Weights of a small transformer language model: 11 layers.
MLP neurons of a small language model. Each row is named by its layer, matrix (gate and up: input weights) and neuron, and shows model dimensions 16-143. Each number is 500 + 25 x the weight over its row's rms, rounded and kept within 0 to 999. Numbers have three digits each. A neuron's up and down rows have the sign that makes its largest values positive.
Before each neuron's rows, "fires on" lists the tokens most often at its 100 highest values on Wikipedia text that the model never trained on.

fires on: "p", "ap", "op", "k", "ump", "v"
L6.gate103:479500542510488475481527466517500507478476488471504468492521510562473502494507486494473512473489551511475519515511520478499513478503519529524533510495482465480504482490491497492468456534464509479488500430512537519482526526526452503511508522517453502522512544505492528485502511526435536484508463528533483509514512506448496476514518548499488496492514462459509510466497457473471501472498
L6.up103:552457483515525509492496502517455521507497547497531509536505473521534481495474536496517485500505514497491540510490527487502442478471510483508506532503539459509536529473462487506477459521485518496506506496471554545519543550500506494531512532548480463513505504500485561481512536530470498535488533526501474500521487482482521496516507500513515476558479522489541528478536463471463481493485

fires on: "ect", "ul", "eth", "it", "ct"
L2.gate373:471512492477503481475529528486494514515505501545470529506504542492496528483502508486504517525509451509506492488499491518518497520488509507528471537511524505501473490507489545526445497506523507428496498552522499478537522503516461556488500510526518472529506446472495488478521502507496510449522492494488526480505526546492496515532506530463553478520482483518475574524512470506529549487485
L2.up373:526495482441482495520499548486482518522498512463614498515516491495477477504514444511510511481542492503509511511483500523507516499503514515505505503506519498482494508490517484503498493526486487528502469480512518504500521483502504493466548476533479452511532464481532461469515485458475558489491536512549540484532463505476527474513498507485496451476475510509458489496554525507498485531474

fires on: "'", " H", "T", " \"", "’", " T"
L6.gate292:517513544491490469539503465491482484502486528512509447520508456529504484476456511567510495512497486451493532498492550514467502544520528506492504475504501534543514463492479510487486531567486488464476481497513501554488471478475506499521469475502521512531471485518530485521510545469530485475549492511500478536505510503485501520504512486469521496488492497488492551487538492483527490471475
L6.up292:511468531466487460540518522518505498494554505508503497504445511548481466504461494505470456533523511507522508486455522527476499498493481504488461514504537526551496485506504510511460439495458436511472463493532518517488504502489501567507480495488482518551529488469516536482495489525514479486530528543463485484500500517470523514533502517456475526446478511510461534454511511502479534522501

fires on: "et", "as", "is", "'", "est"
L3.gate80:514476545467508451473459495482499478518514538485477507542525503484524504499488501490499510481513481501492532491547507512536535472503491522484503511462459510506491523452549506508494519547485471466499503540503523491513498493472474510507480492511514473502506515449496500476475494513446446477528446460485538501546570528516500471517480519509492491500479510452479497495503505536482538451527
L3.up80:534487548524543490490485477514487530513504520547484509562520498491519517500500524458494465519494508498502502510564562504471470565483515517475531511498492493496465484481494474502531525538459447498496454536478487486501550516488427515497494483491503514489496464472521524447502488508536522486546463495520513498516513510513514521516492511514499485465510461500510539510494484556517478470496

fires on: "or", "b", "-", " run", " mon", " fac"
L2.gate404:539487452506515496507496549509465498536441515462514474476482491479519493457509539535505510475472504499521455508491499474549523533505488506490487524513495499507507469468514515513482534552545484490506521506510516513480454475527519504498468491500482465470525539512501471513480477506455478494481513515521540502522513439479501486484504561502505455512488486524501487479552502527535502491490
L2.up404:496482479482485502530486512473468496528497526515518477478525520446516442504538503533498510470491479474535472523522460509514495493533459481477465489502457486472499512472553525534492518518506489499504525501509464496520466461502542483521488515528471435492512526507459496515509464495428474532481491527496497526500486459506500530532498505478465495511507478503500518466515520537534517490516

fires on: " g", "p", "eat", "urch", " carri", "uck"
L4.gate380:502505501497530502467526540485480507499535467475523532507541488487477486500472503502548497545474493516521504494525537507494465440439512472507497525562523508452513493521486491493503451511458503501496491460479469480525514501480495492473485480476505522529523475488513525490466526524514533479454496564457512505485520493506528525514534464502477487567479528502547479554502512488499518483502
L4.up380:510514505522505506482540516506475521489510539505490517501464490499445449508511507484523521552496477481490497513514516506492481423492528532502489522548555512526539512480465508491480463495498469500512486480484474471497491567512546489475501497492461466495527472489494531500509523501500505518499500501490499515530472498528474498533510520515482477561501494499497546525496490484544496473539

fires on: "al", "as", "ial", "ud"
L2.gate363:538480516547500502534501516519501515492543477521473521496522515521483468513502526468488521481466518562469508499496531459441508501459506500495491468510511509508501466517455465502493495463535502544506515469514506495527496532527455482478535520430515539503508479514503516543507512478487494544510517501521528485497476511478511470446540498475489466475508483527475532522525516488464497476481
L2.up363:516507467514501464496506471502537525482498455499494514439494441481477492540449512439490512471487519574462499461484504464479520497500506475470526504496577528499501468488513547519469493512514529514467495494505505480533516474530499491527541509459474487518564515485502514524471499499489510511504514506533491494481495519451516457440527527523520476488538464499489494509479476519512459464513

fires on: "or", "ch", "ass", "al", "our", ".\n\n"
L4.gate113:469498483490513478543480458494491520481473549496495485501492513544478493496512535517513484518486528485501486466572490464528496535524518501485509507481462493513499465470468513468477540483538468458514499504520497476533463473510480512514529522545502516518519508502492469483563488518495515511523495480530538512497504484475502528503487547543504439526533496493488472513535489506516531475487
L4.up113:489515473467502469489533462488506496483531518462493486493501471477481467469539491521522500466533479499485541505549526468517530530479534521504472461538502483526545510530511541483470487492513554525484495478463514533475504428487483503508511517478492472505498461474512537492517504505507507517480484502479486482479547490491520543491478530469490521511513518490528469508542479508495511513499

fires on: " St", " st", "St", "-st", " r"
L6.gate97:537486539568496491522496459482466486486529530532533523492486526471466513541462496497539472538500493482449494475512481512458512487499453511516515551511514534540469483519501515472486504528496476496516520486477494480517486538496518496542511488484546533525510478516496495523525478533522495486482530529477500524537564504497529482527505476521491486439514482478537501447513525507491507462493
L6.up97:487457530486517514501483528515455499527497454510528506461479497483465526536486504546468506535532519474494475527492491514508499487464523502502451510508463490479476495533495431521511559499472483520518518502488474496516496508502513522505511514526520530499483488514496495466467505474552461542470479483485528470481528497494516499513499462493500505459513525470479495547484517503516534480501

fires on: "P", "p", "-p", "-P"
L4.gate249:481508513505458493559528516454541528490502501518495499515489474501507487533500495530522501494554513464525470517485524469443501469504475461489540529529525538530552492514464546487480486472476477491516528495473501510496492504501490485529496520499506515529491493541507505486546547494507495528461557480502462470459544545504497496487516459498507519526525513472516488472471552463485524489498
L4.up249:500484532543477517504506459525506505491538507485509486507512473495438535523487567501462463541545506505512568516498494513542503492517471452496539505515491528506513503536510510480500463484507475487525505470480487540495518525475522516490477458523462480471526512512485525487497567492489495514499523487492471510487475513518540464531535481504482494536517503532525509504453523505484535474488

fires on: "at", "el", "ar", "it", "et", "t"
L3.gate431:485503511520480502556515451524469474523484493472511488518500545455559478510521453499527471563466480495451495472491536516499500487521485498532483535510458467503525494497504513499482503530516512473500481487493507497533504503486517526515479500441482527487519472477517530433508514500527511519482509475506480512513527501468495463473499491508520466507461454454476502479508533513488466479482
L3.up431:487489507463515484590485508500534508503507517474495486461474480539513476531532484502516479534454443506494492459465486528498491548530480430512479497469510469507484547509493480449489500490510537455481500539498485515473492515531483453487540460493508472498474474496471512514517505543500496510486478536462518526492518492493496476504436464484483527526447496482486493472479522485484493506458

fires on: "nt", "es", "3", " of", "at", "ments"
L2.gate369:496432505475483470482473518476460527507506531509476512462477489525501530507495535480495504526499505505519485525457511513483515515509477488472517480523561463512504478490519473480474486495478488486510548520505530515510521457527491473459544488479516486501538536550498512494480536476471521531512483507464490465503491525520492503510494495480466502521531481537489518508488512500495479484496
L2.up369:497438496471479502483506485430443529510485514508501529500524475496490518456504521479502541494480486468494511497436482485502523512508514496489515499525523480488495497490539485498472470484480515504485530538499511475484496475489518459481499516505515466508512504527475507477483491481491523550529491526499517442521512540508510522535508493486481507527504492510509501549489516487464490469509

fires on: " St", "it", "St", "se", "el"
L4.gate110:516472513509510496483533511504497496510498478473443514500489469513492526499502494549465477517492519492491511493482493487502505462485488486533507520495486511488487448535475502488491522558529481490481510450442493513487488519522519497509522561475495529472531477563491497512501502499492467514484483515490540494534490557527482485474445515494487506474479493522456506479507479512476480519501
L4.up110:512462511502541532509476450528492506521520499505508544513464514494485535497482507533548518521451485462473498520480484544530488467486452504491481519494464500518447496514464484531502530472483468482524509476501511484519452471536543531477476523550490484478482497523504471493522509514480512508546554494523516512491516522522507479466514504500473443499497500493494511490498475502435529496515

fires on: "v", "le", "av", "ly", "ce"
L4.gate63:543491474522479529466527516475487480516471471509470506530534482493512497555517488496510522513476527506464526506536476466459526491493506499506537511535502504474501452512524485459462501544522539541469486472515494474477503534532498521537539479529511487494463484457487511469526513500477546464500484506533524470531479528513497489455485527507543508487509461514518468474494488489500468535477
L4.up63:457536487509474496526532482440509455516512504521491496483497493464516520495485463484507520475439496513524467507524462535491455515499501484506492468514504538501529521486497474514472553544521529533459535470445468492524496474520523512509499495488501524511517482484504474456493520537506513459478531480472522490516475494478493483512478513512558542470530465455555479478460505507535471511493

fires on: " sh", " Sh", "h", "sh"
L6.gate304:525500501514469528514487496519500496503484496484472491520477536508577510529460556475526458522496506475457470496456522545524528515478529525513502550541518482497510491510541494481514554499453503534500479512487523464501471532511511483491531483508529464488540456510432471489488503500531501462538510498531451506510486520510500493455448498514470510460530497462520486485468504505506524473516
L6.up304:513469459522492497503527476493478495487470515484465493511488527487580506522487513468562450506503508453516485514469511552479518515489490489520508539528445485460480446510495534482491510516468540488518529511501528444527503545537496453502553497509542487498514468528487498491516498498537485487511459478525447484520465528508481497490496482526452519454522479492537481493452489477507509485505

fires on: "t", "un", "d", "n", "in", "c"
L4.gate431:492518469477534501492518518490460502517511510502534494505498509518484484532511501502482477486535468534522503503551480497509537463475497482548479464474481449492484485504458490511522521505490537526488538442477506466494547482486492540475523538496491471527487518521539543525487515491558510497526519539489458500506476467447504478500472519507513546502455513551511536523514457522493460458515
L4.up431:489484480503519557458489493488536485543488520501460528552508506524513458489504478495513481513523505510498503534504490505533516495464515490490481486517483476487500516473510486481481532502493538489492483492512455486532490512554524515539491526444466536526487495496528504539500500431542507501474493531499531526471500457466527494526513511499501473489470485514464499450483533507502525519519

fires on: "am", "av", "v", "1", "0", "ad"
L2.gate376:522574531493507459480509502474542484533500462479485535466486469503526521504504485445502504482529465541506485511523538500476526510493520495514519514525490542471508478521535473493535494503550501532515503463490455472528503517477483503518495465493506547519479510509538500496486509525488510525492493494523514465444492524512491490454505476491527509486483485485508416517465526531474487474484
L2.up376:488479479556490490485517469495517465532493505576504513502479509472496510501482518465493516515512472495504542512517507477485498529492500494500490479562480550532514451510507512501542469515555471525521480470512466464503526498518519511469543473517484502473485521547508480487490541510491474494501500515513479499510499531473536532514474554485533513514495460517547504516491503521482517496528

fires on: "S", "u", "H", "'", "P", "I"
L6.gate141:516478492488503485497486456471451449474517527494466466499516530494518483482527480472501499501563493488489535523461502485484503501526456529516473518520503546530515454498503490436459538515554536522471480515482494429519502494471492507487467498536481493512552509532503478477510504523495506475505519536510508517472484481557523465495478479475524510499513480502512493471501512478462518478525
L6.up141:500488504523478521508517514497521499490537500560525486538477483501488502484494518509487484507506470502515506509524510515426500492531527486483493505483464529544516484521522496503473448504516492506491453508493548498510508556477489455562504510517534478511457528520488520509509510482473576530509518504433467475504488495489531482500480472488434482463472489524485515522533481531499485501523

fires on: "it", "ul", "s", "at", "y", "ou"
L2.gate141:490543498453533474539472506475530520522473505487482493517512462491493524500466486479477507529494509502487497465500500500493532518493512524558474507507502490459499497493515535500486515520519496484471465521517529506567522528521543494508473497525480464505482446508554488464485488487501547487474471537515508484473521495486485465492492472444503501448489553475460483492490476480500473490516
L2.up141:486511492489540501511466513498477527525511507457490494514567484483465513457499483513499508464469499526528478458453499518491535479508504499547452501504499496476505525482504563524460498522510546427504474523536500515485532499510488508502499517537463476510510501531503510499480476477473526487490486529494539526476524457493493459543447505505500503488473554500461512513547467525506487525515

fires on: "we", " we", " We", "he", "a", " Fre"
L3.gate227:477504492498511501535489500486481471489496500481477514494509511543471463534499549528485502502531531514471478465507495500506463514441502496504495464521482515526527482493500494452520501485511418445484484501482549515517470487516504503513530458473455522520518488502512531499515494470498553472494538528482485436527541510515468519511503500526491498523505518437548520515472501466545505519532
L3.up227:471452486512514536474509494545497508518507505504538459477500436533506500514451498489522514508503489492459483467504515460487455489453504484522515469494462537500506509516460444490528488472473453473503474539462501490484544485510494508506520472512494486498508546534488519500459486440452536478475518501470483501491491502461465513495475513521499475520517505457511498553466452503532484493498

fires on: "at", "et", "ing", "ele", "m", "ed"
L3.gate446:540439525500492475492466470525451476450541511494498523465515488496522488487517485459477479508495489558516470505530467508501518487527528490543504518508521500526541514520476508490474517445498507522500516515495489479497509519504515514544511476543504444512481470534479518495534492439464473511470471499481526527496528491532494510515494537512484501510516463503484492482499441473526512526522
L3.up446:531443520499505478508488443520490520509542485511497555537507500489508536471501544495525498523473480561495480515473516516477502517513466523546527492478489505533520523519485501526492507498502461468512504482524485535478478543505537420509511461527497472499508530473524493520506508449453532489490482459479502530520520530547534476498464539472479532535520472477468480497460533502494527489503

fires on: " His", " he", "the", " \"", " her", " his"
L6.gate374:519485459492494518519490462494452487485469522526527509521441564501498511538524485485491507460521560530517524536538518459494516468522481491491499463493490505512489471506521482466532542498541512529495469493497536509476471486495472471510510526487508480541493537510464498512489497479484544442491518505481484475482489452521505480442468513533501509496521442490481527498545511485536482478473
L6.up374:428511516504480524495439517454515533531521519485525484519484483498592476524527479548490536480459474487476526511495524483482505502522451486503521494499513549539534507517522446494516500529491493493501466462475539537482509512505497514496497514474527479508483497465513513505480508500484514509497515517547481480505543509516467492482434511470477503506470501490509523544441450485505546496512

fires on: " we", " We", "ou", "e", " You", "le"
L6.gate263:455499532475430490432481478468495518514501520497522477442524477544516461532499497520507519481536469496476500496538513508468441503515507474506485450490501483484495496518515485476480509508521462492521466510477440495525463496464527529514445490479499507509496514500544493506473467505491524556499541537505531486462497491468475521503442503488517520508506522486478520481474452508504489502523
L6.up263:516508513517523510507499487492506519516500512493501535506479470500503474563472498504542526537523510531462480502569516491484494467484525501472534524486475491505511511492472507508535526497514550491462486506468460467511506520527516535466550499497529482459507523504497479521446501490481476503476510498543478480483495486498493545465478508483470491490488512503472517530476493406475507468510

fires on: ":", "od", ")", "ag", "at", "ar"
L4.gate429:511522478539497503518494488469476488510489572444506514480495536474532501495521538527492465462481520502516530508491522511514485476494487478534458512505498503525483497483477466473512470469490491516461440479498489516481516561481518494509505522468472507447529514492464517497520494515520522523454517491517523527530475469525500461516498494509481517505477458482506494526522500507489465524467
L4.up429:500523496496493559504498494424523460520493489482497484505525474524503485545519493470522467498485518478473506506519529559528499525495510492489509538470502481491465510420470472492528486481476523510457471464502500518456543528501518509488494488509478472477491481459495571524500515516503515511497495498511482480487497468527478507538497507489472505515507510495483516517507489550489495477524

fires on: "or", "ings", "our", "its", "h", "ors"
L2.gate388:493502450490507479515547499483505529535434479550483488558499510503529518475518490500481506496503508471550481501503530497509498528490491499472544503530522460469508464472490527488512491464543509476487490485538467482473487498462523455503513511502513498523494521500491462493512497527494530522534518502501485422482490527516522517506493462494520504505538478478521515513544495479441492487523
L2.up388:532535530502522462523519521508496506526529450489499519510524448431471489473487502491467516480463473484512502514507492489523523503509546517494488518533495488507496478495510523493517492527542518511488498513480490509469534486494453482484446490512542545531487461521485545541464435501519559516524488494493503473528526480480480496469515460528466478490491505447506486494501484509485511483514

fires on: ".", "3", "ul", "os", "c", "r"
L4.gate363:480524530481520526503513500491491507530538491534482513501486518470477548507461462490529500487499477548487520481512503487462500525499510505552525467493514464471485471497434522551498529485508494531550526536548518472495560506500478495509503537529489503509476494532527481498493500520454500506497467482471498477498507474524512522474503534544528506548536538540501518511477481515483493532509
L4.up363:491520525510504500481531505480460510540499493486467568509466512450511501482497510507544517521463537529504517485509499490471509523504524519542505502485524491485566475492483488524527516514502486534531542492498481487475532526492463519519484542504482497533491537486559509457509455501472515470490499525521511515489535430515524499476506569530535502527458537520527513476479510502469483484517

fires on: "ian", "ya", "arian", "ino", "ile", "ome"
L2.gate136:489482499510498499574464524506509531520514493518483469473506481484544488524496528519467520477482484524485473477485519472528527506510470510459527503484492487513523517448529498484504446519493472513429506538505507508506531507467500478530496521508521521507474530506490519518497523493516517521515506508496485532418487505519505537472476497580483492497541532487508496479493515512440498490501
L2.up136:473463487509465510531486496521507506519469533492485505499508495490492498526507487493478516450510479495467440496469513458503498525528436480493503494518464502502495497463502523466505492498504477527484510541531537509504504512479503453541486473516480528487476471474458503518509538518480498512518467528478478536465482526509521497515459464570499494515569495497501508488511531489464492512558

fires on: "et", "let", "is", "us", "or", "ult"
L2.gate332:488472499520512507488513455500515486515507542511480491534540512509540486497493495510490530502435461512548481526504512502500535462479491508527481494524472493526489502517505542475510483469494451450518479453518515509490487526477481472510539519499491565485491504485514535483530528462530467501493458521494516492512545532516480502506491501499540470506509513462477467524513522540506500464554
L2.up332:512497488525537490518508467517454512526514541472510458525532496487462523509461501505499541502449487514540490538482512489498538488474523502511502454519495507491456468500529521514509505459533482456508462463509483523484519513490459539513536500487502553500479489469520540503501504449506484495539457524502500487486526528496485492490502506523527483506504466459459497500520530512516547455512

fires on: " ", "2", "1", "ro"
L3.gate68:470496451502485497535486498512536481487477526528532517492479530500506501460493476499551544500534563517501500481514488502497487475487506492540480493481507518536498471515500466482521509497523458480493500521459509488510486464480530494446536457471443492501540486502513503522489484526541491517500492526486496496478470503542558519501490493507461499516479481486533554501482495543494539475509
L3.up68:477500484513516535538496507542540468454461475496521503471463511516513475511498468492501522509491522554474510534485495451499505439527467467515502510480488535563511505453495454515503490494506493472476450539476507456515510526517528506511520497528493517533543507487513478507532513515482504469544489516556498533510482459524511513521522476488487498490508496501506511475499482520526523487506

fires on: "ist", "t", "n", "icy", "ished", "ank"
L2.gate174:520498484460487509522488502476527532480501499496546500501510505486524519567495491462482439471514492480482516527514516492476513492486489488494496489496496490494473508509434503483537479481505483500483545493513532486515527521482457522522476518447563516520495459506496478539479514480463528490510497568519469475498489498533456483476490504521510448490438522517450531504497521497483484441487
L2.up174:478507483490500502486506493477521500506508489538537549535493512470480497514499472530488528506487483435480503514480530496556500501464478538507505521522491474508497480569505491451525500475516494475528495497513495497503474496466467494506489483499523482543470539533513510511513538499536478496481527551509485522494576526496473548508495523461535470484472505510486469462501504529497549492512

fires on: "-", "–", "ad", "/"
L3.gate442:493519519508492429516450473482492504524489549487489533494479514492488536497482478534494498504502497473480462479523459484502485508478523546490506471476544496489508534501507486526525520458483453508509508441516503470517526492527503485469549457480499505525469529490469481498514507511490532504521505476488487523493478489478540529495480498492524515525480495506462531519478506513494495573568
L3.up442:503489502549497485516508443498502521501478531486505484489504516467490486517533519475494509472529498531465479460464524512522508494542534525489497520503465507538475516495487533485500484508522473464491536533501488492544481511502510511476538497547493473544527489509503505527541523471543518537497506481481484473531485498494518479483542530508451525490484503502545522496485504428520521498546

fires on: "p", "es", "at", ":", ".C", "amp"
L4.gate228:437527512463542524502467520498461564539490506516517457449485458506526515485502542487522495525474478510501498504481528523528488516485546482537519472540497471518514524497505494475507488507537496484512520512542517526510471491512468519499498496536476458494539524486506493450454491483533494487493506537467453465492503465491506482528519477484498491514480527501490482489483531539519490473471
L4.up228:482525510500503515499497520500510496538508492499556477481463462509519510492474520448523501514466505511505521542520528520524541495496482536495477511525472503459509520508499458476546502520501511489536496528524555450517503498483497454517510474456498518489504529453492492482471476497509497511434489523484520421492486502518519492561502476498497510506495495520514460503491520510492511468490

fires on: "os", "a", "'", "ac", " \"", "\""
L6.gate286:482529534497443517523486474497508490517546525494512462502473490503522531485497467528507482545510495534487515465541471491486504519536490465551521502512515497469511504495502489535503534493537437513516456469508516489473498505474547534517512484467490493453516517508522525490474511528477461497471490550478474506516549486502512519517505479531513525509464439494485496463513460514501537501544
L6.up286:522462475493491475513495529481458494520547510455505505514481488501493510454478504491507436528518490467529482523524526463495507496498474507493508541483489476496526481505493479512466483558491478475468491457512514491454493496469515563569491454480501469533469461498507548503518500496485487459503455516505486459494520538466532505523460492514483509527513519504477526476526537538462520517473

fires on: " his", " His", "'", "ts", " their", "ose"
L4.gate203:479463497476519497492487496474514501489506506487527496519530541499480458566506508512487483478464566520477518464507510502505524493515454508504510504531470461579496520518567515480525488498533450489499509485526497507496511486512525486496524494469502421549479498541470504507502548530482543495494512482502512506467481526502462515489490504508515501480492526456518523498475500497532535496467
L4.up203:500464512469543491497453508481521515488526503481501504520510502484494473583499502510499498484516540511470508456543521523484501458511474513517475507494461466522494506491529524479488481513493482483488480479525489515509505506508513474523503519489512475557468500511495518520516541512489510481508502487508505562479466540536467524519484486504479538473517550470524525501449525496540520503469

fires on: "–", "v"
L3.gate168:491488517481517511562485496529490511489511525481474515532494510527526571492507544536491500495531554498495492490517525476473471468469516536479478477550510493497502515485460494429511475470520469470531498486505482515530490503516511474467521510455515500534525528501503495529486564506474467493512528517517486494542510500554528500483494511510488531511530466506505533517503521483465531531529
L3.up168:493519518487499522551512488478494474489474505491562492500495536459498496503469472482534554523506533521519448462536523498502462505496528492508559541469504528524494500489519518501512513494479492474499479466500476481501495514542535503500478482523512473525456522528460525516469491469492478568484530492496457526519491501500524451514508531512484514495494484470486462521484521498506507512440

fires on: "n", "b", "ic", "l", "r", "re"
L6.gate57:478507494491515487483500480518543502506468527478503481486526549518516519547476497483510483555502507527500501493486519519524495515486492497517483520505520478502504536472560500551470493465508517539492539455502464493439492505484509498516473509442498524478477477478531486510476481501495537522483503496456498579487504510485477493527465460512488491476487501465463519500523507477514479530533
L6.up57:490465469504529495484525473496499505542488551546485528485519528500467520534449519527516517486510497508490467476482516528490508499509456471529488488484513504481516489513534533534481524478517474532494500447500454518448473548513572492531437495476498524507487535517505468521480489488473513547474492539500501477483494502504485462481509482472524480464510499485533531482498521515490459480441

fires on: "qu", " Gu", " Qu", "'", "en"
L4.gate29:543468518492503473504487457457537458518495495496478513454487516499519514494497553484510528498523516451482512491508459553529493510522498514495537501502470483527503510476497540516522521490525510491508461437495502511534521508522475506464478500449517525492474544497492499477547472508488489497537517535531464520467461522534528557561509469514488516480507465489522524510531529481497525531541
L4.up29:506480475503471490480520465461461508504515484490541480506497475474496544489475466488539476487503487476517498478521504507497493483549531436508470482513472477497484476507539519474517510507508525500503442547523495488488535529472483473501498495544551488526486490531467508505477498485493483512488490466453458495502514471509436466479463487463465509447477486498534463482477508455484518497510

fires on: "er", "ate", "ress", "der", "ates"
L3.gate328:519525492497516483518480529511500536481473490502491493477504495547500539510510524489511450526492506540510488489502568496502505519528493508509506439527567517547483530491506467465487475494468513507504523512549489535469508518490499471483526528503498527527483540479443525550518496438457546501525491485474502500493469511519479498545487490502511484467495487529474519520525495520498530496503
L3.up328:487459506496479486531509496530529458486515508564469466534550520496505516484487543490488456509449499489494507505521516491499497508526497472513547531502512482542494511528522527510515509508515510529463479535539503524485495552515478477501520526513519498459449516484436484525501494438470499530519474523433499481478531529476504483546463514536463474470463489485499515502483528490501532505530

fires on: "ch", "g", "u", "h"
L4.gate408:485483475558561509454505512477509519505472492486488491496515524525473489529483508525503511490502497512517517505484498507484465514517538465499549521509515521504516525480454512436503543494501493507479506486500480475503458523516509544495511571526520524533467462501508508462496462482456525488511519507494524473462519500527499506544443507503541459496530434515485498510510498521521505502478
L4.up408:496483477482505485522494538504530492497486540494489520439463499531490475468492495489478498501481524521528514520506431527501517522521502508526491553498546544544497526493492469474479477495514489511466494461502498468528479530515488502501506527519534518477473507484520464501440448455485491565499514484481527477514469496550503521515500499513484425519517504497481506474500539503501526510479

fires on: "im", "ad", "v", "end"
L4.gate3:480496488477494457506512480430489500467463514519432466532545499500508504485505502546493457544481498492534519493471522532517465537525522540476472481497517485452501499529465474497493475524474511489446463492512479536486517514459484485494490470502494484450484488495466501489498508481518492515490473479509531502506486492511563517542500469491531452478486504479515511522517468505527463504475
L4.up3:478482494518509458530501471448500486494458501520492468498493467512551498487533502536493493497520504515539496537458537517522447519499555574493483429496522520486501526504478486466486501533482499521478502486507463525506525530498495514512463502496456457460526501468482549458519467475497493514474468483512472501475485491460515509520505543503478449485484509489493494508504491481509492517503

fires on: "om", "an", "n", "ic"
L4.gate67:488542506480470467462457480460448538476501545470488477514524505528482460530466450515508502498528514479570544463491489517531492517487517445472483460471495514497507511507495496443503507507519481490480488474467494486491504482496536522518479500474525519458511483472521505484497500509489472496461495502474540480519501480517484522516473463503553540497467478476473497483511520482544483519526
L4.up67:503502478465487509517477533503509509550485525507515504511500506510501522484531509551448469481528523521569489464497533503517491478461479469527497501525533477513474539481503496508445504503488498480513498420519469523456506548491496508546485478507502539475490519503488504565486497479482479490465483477500533513492515508476526525492514503488509485512489482499430500463467482528510503502516

fires on: " cons", " Cal", "on", ".", " inc", "al"
L2.gate33:505462481502520503498487479500490497528530486513489502498518528531520501485514495483495521512465510525480504447516541490480430455473494492527503501474538509567545463529467507509486505484510514491502484474519492500491487519487460490514546539489537462517515508560539509484487484517461523486492500508495489486531445519501491420492522525479521507488519458475530535478541462504496515464507
L2.up33:474499482483533491505453490506533527575492506499491518492506525563496486472501505468525515506488537503512536491510530502496474518435522480486520508490550540522522523530482504509483513512489507459507493473500482518504475498500452488482523524472563470480508509523522516498501468538475494448475483518470517535535468530503497443489526506485517522502527460502508511518531496496503515492506

fires on: "nt", "E", "re", "ord", "el"
L4.gate208:521505521492496500493526468506489492486499517484513448508464487466513521495429490452561503526501478511540474527467548507495517468495473476522492471522515551505518522497507502475465499549499541492544527523464484529502511428470514535521449459444515530489508484511528495490517474499479471500473506504496503492555512478535467495498488480501482517510486549510522497498474489489532514475471
L4.up208:495500538478497488459475530505505523502482483501508502542542522477487487454479463470506516495495489456504473530502518515494490487440463449499491450514488519482503542525482498491471547509530495447517497501489441535517519497526503559540461501482518486489508475470524504482533499495513521517547529491524510548494517519518528484477493488495527517462470528519519500506471537518517527479486

fires on: "ess", "al", "is", "st", "end", "ad"
L2.gate288:525500513496528468489499483446500503513502527465512526511514460499501481496472466499498500481494512484501506513481513527521493470494505512499531515503533551450429511530522469460480496510516506463556485498514466542489498523466449511489501502496524546448506483493466489506491459551473493490492521491505497508493512489449485479495546482492504444499486497469483510555478481535535460507479
L2.up288:489476521505547508513534489502450502499494523496528502514520497512510482458534502514500466490515504535512520516479543481485512431493489564497523468485486520486532504510518534501500540474503517476520479448527502524494504492518476486498508530472491487502503474499496536460555525484509511491525475447519494489530468494515519491481516506529504548474488475532548492478491570570549498516505

fires on: "v", "ab", "er", "or", "on", "ou"
L3.gate23:514531511546523541522483515516538524512497512537476498446461490498558507509472494503510504510493496572490554536516501465488463478502498522541522505506505558513521539477467465483478536498513506512480519536491455500520512499525480498523518487488502489491520523503471494527477525455475521536455504503488485491482463520491465503515531510512468500508528497509495483540494504532450501474499
L3.up23:530536489528483529548474508530518507509513511489475481484449546490538531535466501465502472482488488555503504500539477512486448489517489519486516518522502529503492525497464453491516506467474468468520497509490475470489501457534530504504501490519524482502498509517517535504473495480485499536478508535528488458463507494494452491538528525503483499506491482540527475531530510539512429477491